Part of a small language model's weights: 13 layers, width 192.
MLP neurons of a small language model. Each row is named by its layer, matrix (up: input weights) and neuron, and shows model dimensions 0-191. Each number is 500 + 40 x the weight over its row's rms, rounded and kept within 0 to 999. Numbers have three digits each.
After each neuron's rows, "fires on" lists the tokens most often at its 100 highest values on Wikipedia text that the model never trained on.

L2.up278:503557546485420501576519411511510451513526535423427525502472501468515538534491512527521491468491481509565425496559536437529515535466510502419473506472484475516478465550489454469508461509421492476512478478541539491508569485445465444518470538491511490461465485518467505531558528480508478457465551559406482576512552518508462483447475496476499503487486513538474551516480534543443497401535493497503517559490456427535498519586608518513460466527527458525583485414392531572540531560509497491515517528485525525495545442475540454474509468512554532482461552486597518452538511446501574473
fires on: " |"

L4.up471:503484511497472532540522578533492525500579508468540497515513496430512501447464389533505457502519462465529432440504432479448516386545482473523495515560463486490463495554437580477459490542525485468551567490444528507531510499491506487437460475581475472518526492486496494437575523443504481515495462464491470438436567466459415471495542466518496510542506462460496512531455499505490478510481506511501508553498555439529506482530438451434519503497548530501576519493548517527568586485541582538528514498521511506472556536573498581476497436478477457486453439573544590512534500451581489533
fires on: " p", "-", " histor", " elect", " ag"

L5.up569:467519517507504502472577514538456497406537501415511496476466520475485474525478531509449410504553447436543497529544481549506516507489481453511524510504547517425474528507496489501522568480456495451475505489481453521531485507554558486493486460520531507576574535574467486510489535463505528520477533404468460510470489517521484512461512506450451550493454589483496499516588520521498539554554624545556491482466502551589487494477437515503524471428515516491485483451498484456539409450527528506547562518562569421474487529401515470533475484441501433443574521496501443492534483560569532493
fires on: "ig", "an", "il", "ib", "eg", "ol"

L6.up12:522569455443526480448545448494516512499495541483409601590518541459539475510485589451482432466539501467518537429561554502514576444480440416539491436495572523479494496490513557518523523535463523448440534517520541525486466475551523512455523513500478513525482540529526460476529544509509530525540531465416472499517513496502477482541541468514510550520550496470505510496456517493418423558604516494444518568547496477457433438472492585477531515454573485482515545462493495499529458509509501471473413455584492519466459540466528459526465510540477456441460477501477496471455481489587541486
fires on: ".", "le", "us", "y", "ling", "s"

L7.up10:491506470456540516433452513453493547568496509495492572483527494554458496477524508492520524471582498487432469515460539516524505459455531491487514574582534539464535507487478469467437428567510522562517488526449503521574563504469466438460453563585494456539502458425524457492482536446551420559512530455504473487475505504489454442513453545528492494453519506446508509531515495463558518521456496496462494558616534415558525550528580508509445365492494507467514487407478484491493515470505466475495530462505527540425545479488490483507527465539495546476519485534409593516528475505525524531
fires on: "-", "vent", "c"

L3.up473:484457542456494539554497448568497487520488514448477508532508482482504606510511513376504481488549515495509505485502536459529488549461529456439534591455463501441489417522516437471430478496447562490450497498500512494500585549536531491491430530543442531474478521490472518498572452508574543457483536486465498534506506449500454517504538469522469538476506548514527520504465441471445478476432483566506571513427471483504487458485576533523512583575552451543490411442458561544492527531466496483550449504477494507467490556477509466543592544476515484502445523529499494422486528531404499562
fires on: " |", "ol", "\\"

L7.up26:463466523527537495460505550559432518516475496501492502516515517478464492567454511474503478451546528425469461462502434435497515472480497438524486490457510475469486510460494447534555469545522498460447571539391473471528508478501573438477472416501518511467432522575459445485425534398449525508555489398482549559517497492446455516560542519474506480509592548448471513542538456563508548532527507466492485482512556530471482523508483543518588477526437485495529517452508555473560441553506473523486451527567490507467468517508531577541557463588554550475545498490493525510538468483449557533
fires on: "p", "ol", "pl", "il", "qu"

L7.up408:407535499475555491578563490480538483464505526439514523568559435498472502558495412494479513485558484565470479477484446491493528494539500514511500479496452491466491505508587537537461567508478513527517525482513517502495499448473505529481493506555489449459550488528482553499525580548479412498546511550476488504495461457489492538479525559470474426501490560558492492474542470481517491547551539533454441422550570442509478548551482430469562442563463516490462493482531531515467455459512487451547514476479514567544469468525584505497540533382500479431510548444483451495556493439515381439
fires on: ",", " and", " (", " an"

L6.up328:452545522456515556511449538498455506549583540554513608543521511428520449480473516505470466555459556531539511532532549446505523501540489442556519552466469460550469555502501520535441527503518424491497462441485416463480513499537402503562467497525539419470493502480480514456568517537501512499482414497502497475534529486484453466461485485450532509500571580498473459518491460525494485493524555525459560518505512449498555475469574516538465573527459408496518628544469495461482462487520502525455477450506502488495509470486446444451534540497502558440444579495509468463493442498565452469
fires on: " of", "-", " d", "ed", "it"

L2.up99:491515498455439430497502528469565502533468500548519496439490484488440552501485493436506564488489511493420519469500512500457533514493431499508488465489496451505536498515490472515561517520512482565495463530515505532528485437594464452517513517541499517455580484557476540502569580459519437404531460512459515559553512544501543531426491528453472432517425532515477377473480539515479444485534573482464435509498459478453571493555450486447486526552475500497439506558495429505543544514519489507565465610543521477503579510479487489525546481490523577516500403544536529438510461478526545502
fires on: "ap", "ub", "ip", " Sub", " ob"

L7.up117:465562484461447486510555517524477513472523506528484490483533533486472511509466465479497489506390577490460431518536523529540465505540507485467500474539528501580562521524456492568538450522511518487477447480450521496496524469470559491568516525498579474408518462485451576532518505534500544494459540474530441459555581496470468430584494485554594510479463433412568466554495551473498506470420565467481504534505472509502522508450538481455517517458463546377493458531531579543492499502482455547475481484551545503421458472512497453516517535529480463476452514478512458585553528432472529469
fires on: ",", " of", " in", " and"

L4.up309:470532496574455525475460488537502524552498494473532516444543567517466489549544483478471461491499580519436470534466563501511495516529599538504451468503500443510522424508577527494506557465518488420452521577481519519481462501504578543477613435530529495510540452490496437468455507423548492493441558496497489490510463502526504522518482449469542414565505498504528464462476518465517600493454565422475518528520553507552532569530440460539524533552542519453486523431470511522480460531448449511514489509502512487560527476501517416464493478443398475531549527514466492491464457491500412552
fires on: " c", " b", "\n", " sc", " zone"

L7.up508:459542532475482563531452445517498559495510541469470532480461467517446463534480466474443519439514571522534634452553551438468519484493449470477481530486460570465526474511531492499459427493465519534407513495540472480513497530535487481492549502514508508505506533474486436542563541551453472513477532532472445441479471514496510507600609479481529474499535467500466498484540422518484466551502564493510529505570522415475489489522579512500444473527550395555502535515466488497468482507503581517437559461478496528509443436450469543465521543493461548503412507576498514463474524489568548462
fires on: ".", " of", "-", "/"

L5.up612:425576475483517471551564467594492490421511486515525519533543566482525494463451519505498411456483518468540536492512541555492491491495488475442477491532527474517532488493423547462550501555484459492506478522425564511578526542470442531483555536433481536489435481501442506471483519473467496499461532480493446506503493443484497521530390469544490437545552446528521440435614502508485496461464582505514473490547477508457489511432503462491508604532532547426493522467516535505419528468448483528441453542509516442544485529450544555457536544454549454529517555522508510467440544498548508499
fires on: " and", " described", " They", ",", " is", " from"

L3.up104:581531519486567491486542547482543475471554479476483545512478466553501443497504519511513462489480513556533458434505544516504501618493503569493449532475556563562470495525441534520554481508503449439492492468474543379458519433577559514507462495483540480564551506457508444473509522486561499514458458411446493500553508496571554472483502475508505500566546578556478584502507507478451490478506519477493519517495481483479491509460500422479515406535545520527482534473537501481497505467538502529432468519521460525486515569502479498450491454580488466485542445553511509425393492399488445483
fires on: " red", " n", " per", " 1", "1", " among"

L2.up467:342459488569499554488516546515466486559578501500435493475494477460520474443549533492518472490533470481494474526471541503483550505529569561453532579477512538517569511587493537528462524452421513420413529519480511552468504524494467510554503426463443538498473430494525481538542522562490452569484500469461481500483490533463609491487437467546540526465486416486569458569458573459476477497509489492496446527459519535558557485486499532518516551506513531491474543496439533495439561472478538488496446506494549535465480545489484533443441503462483491552502468535486564458471488502475500443
fires on: " p", " b", " o", " n"

L5.up476:468540493466520467501525479505508504459543541509410473516425526505458540539467435579544510460488560381519460505511478535507423470498546467444503540499514498552468476506452494501472499484508500402485499414431481446494512435498468513539538539499478558496558425534440498477530477492478472548480493506501512516563513414529523501518573492539457430550532461500508465523515520497485501494546443523421501582556496491496555517498507517479500545485515517494595482551492573551447423483403535517507448473547577502526556478535433557504494511511588524540525546497516451501553511557449447498
fires on: " of", " and", "\n", " on", " for", " or"

L7.up331:469476590543517460504451511505521558462449526526474490412443463562480440530492437549537472562545500457493502535515486512497503556485515534519550490493474470447460503553512429468400476527571484487484478491506504487486579507531473478569440458567482530574555516527501579441562546492499532516495428443472491395526449549492489481506517573512493492419507523449457517561483508424525509470489517561467512539555483526519538525490500594471539467559468494500463551498503500494439528429539489471473479512539475448513486527489489603519509438464489532515501466593433546552508499484464453501
fires on: " of", "r", "ut", "c", "in", "-"

L7.up86:494518507496472531520508513400545422491480471461464489510504465494491496470465496491573486467486560488435450529517477479544547556532468579490496488478451436461523484487572491506448492465478487457529441435555498486489489553458482499588466519502486477446579491444503550453506487415443608534544432493453525427501478500507504598504504509549553452484528582486470452502447453490568539558550446495601531547515499461559481513453524480504454543515543501476511499519563556569449513511553515491511494496551443513504461482503462520527515421526488470544448514532483474531496440491470583568
fires on: "r", "ur", "b", " of"

L4.up369:543445508516554541496423545444476439542529465434472476528484484507472490519573436504534477534535547519489533496441514526479525486435563514446489434566572500553447508436492473498518486452511471508499499484486538516474530518573503555479483526499542446489477483489458475522534475540540509544464508432516502593521523440496460564462514519431432431506498503559550559516409536445440537544454487465432523552550524411392520473510492540466589512488533599535522478496555464399484465515549487484524502544523448459460476490532538495466520459522453500492506548460494518540517525523551505532
fires on: " |", " /", "/", " sq", " et"

L7.up12:491488544465500533543461523470481511473445478522462461515512504499499480507507425548556581521562521585430526550478498468458453446487510507479532480512476502509490511521414484485452509527562515505481509490437560494488512499505465474498543514512473444497498574463530511509540542608438578496414460491569582460519458468473441536532540507465473470516500531525437462528501486495509585481511538507497523546507458494550556509432474480518465480505452567480580553493497447554396464546511508388491472402513487478553527445527521485502535500478476581444482548480462467511491486441530534605
fires on: " c", " C", "g", "c", " an"

L7.up151:497458528503430574537478499534472517528459502478456451527472424489457523498496528480526485436549557505600485544477547467487413464456521517510501483545585441530522404575455523503399484448516519491474498434472514501440539501504487490611510436488550464588529527521504463502533509477536481502451516494473585512474482550547544466519504500513453464547539503524488530551492548493442405522557508520510505522490506533572558527504457500488437452465533462531482471522456477471427479525480503460531495523472501402486495500540480557549495444473492506530452522559482529531540496487507401593
fires on: "-", " of", ":", "c", "eg"

L5.up266:485594480522380484518525511488459534513553442503451537523462527517455472435555489400486495505471460479505535394505532516526530473464429472517542457511468454511436471522499403538512481469517491522508525552475530502553513453541505511518412504516540487487517504526516479502527551445600482480557526570507399457504530509526478529569513493518499543493460550487513481474473490503520517602501524434496423478468501440453516531514514520515498431504515460433488549532466516462530514541541607518561561510517490484503420462527531581530490421513531515491519457469520554567465449501495528482
fires on: "-", " Group", "ings", "S"

L4.up69:489524497570511555473548501478557470507517542372473435461496392515434555500535515552516464525493524509527525456454527511467526494461498480468538510517432505489512529564466500418483474510436465500529477516544534533504610519543488459538518502541559483546484448503504446548499487496454539523520476420429537502521482515451476497478483493488516462575466539583548553489506468477494552484492448449521551529521422502474449545574566510445542512484509542436472492485480459496544508394482516531529490595524471434473587444496487386560493529534496527509522529477523499523491464525488472482
fires on: " |", "/", "ib", " Park", "ob"

L4.up208:503521581533487479510552506438565453480512510505516564457494473515506536506513505535418455487446588468467497495469486524503519502504471529516528504483440429512429504435479561452490474550497532529457506485470479509481514432538501516441557570502454528468435473472442531620519514515493516485539521499462457465518534505546507614418538458523460494482479554427440470544549409503476502509478461514425496467524446510431568488468559452524512471505488505471550463506450428522437498560503493484534555483540502513516519450482496573555508452490515510537596528553568503466543590463476509492
fires on: " of", " in", " a", " ("

L3.up394:494471490536445522456526546460502448548542516508452477516550542505566495480520412581444578590469539489607495456539537466491522511564525506463499530492487507497463470531465463545476454514474570525508476499522500496521515493544528444535510509486478514440478447471519536505513491405500488494480496526507488538468530473458479487479565478426471550495478487498539404503501564518479617525520418536457450513529467426353540458428569507498513457489471564560502400505474462478484501547504494518537524530520506541577487460536516500501447447492522527568530481574499470483478517523495467486
fires on: "'", "ann", " in", " of", " exper", " by"

L4.up63:386515535454474576490465474571543567465490478459489519500435542518488512529544497450430520478523544580431478559537498551517426532500477490519491519561468523436461486467514452535533505482554455467452499467481467510487561534519436541538487413520488515446539473512479498532487522537561542431413489530451494469476460547517505502489485509471468481585484547497461510461465426506466563509522564481514483598495507505585443534564488551527524496535533483499472516471444524526486523532478521480488463494540535561460460519503499417408542476522546491459444556573436466458479437525522529531
fires on: " c", " that", "\n"

L5.up477:461532538542505555495490492480446484488530494464616487513525462482536476492523473458498429491496464505447551553541535476565520451479535420472517575579502513409523462531493473456564495543415467469507475552467518539578509468432419536522521487515505539463463428579494534462549511467493469478535539460494489524465467458496557517467473535543481549529478498469444476533539471488475541565481526576451406507528512443547516512579500531512592443526452469458509568526487448509519548436544469441475482525537486477501495459478543495476472586464551498475515511489519523433547496453553479448
fires on: ",", "),"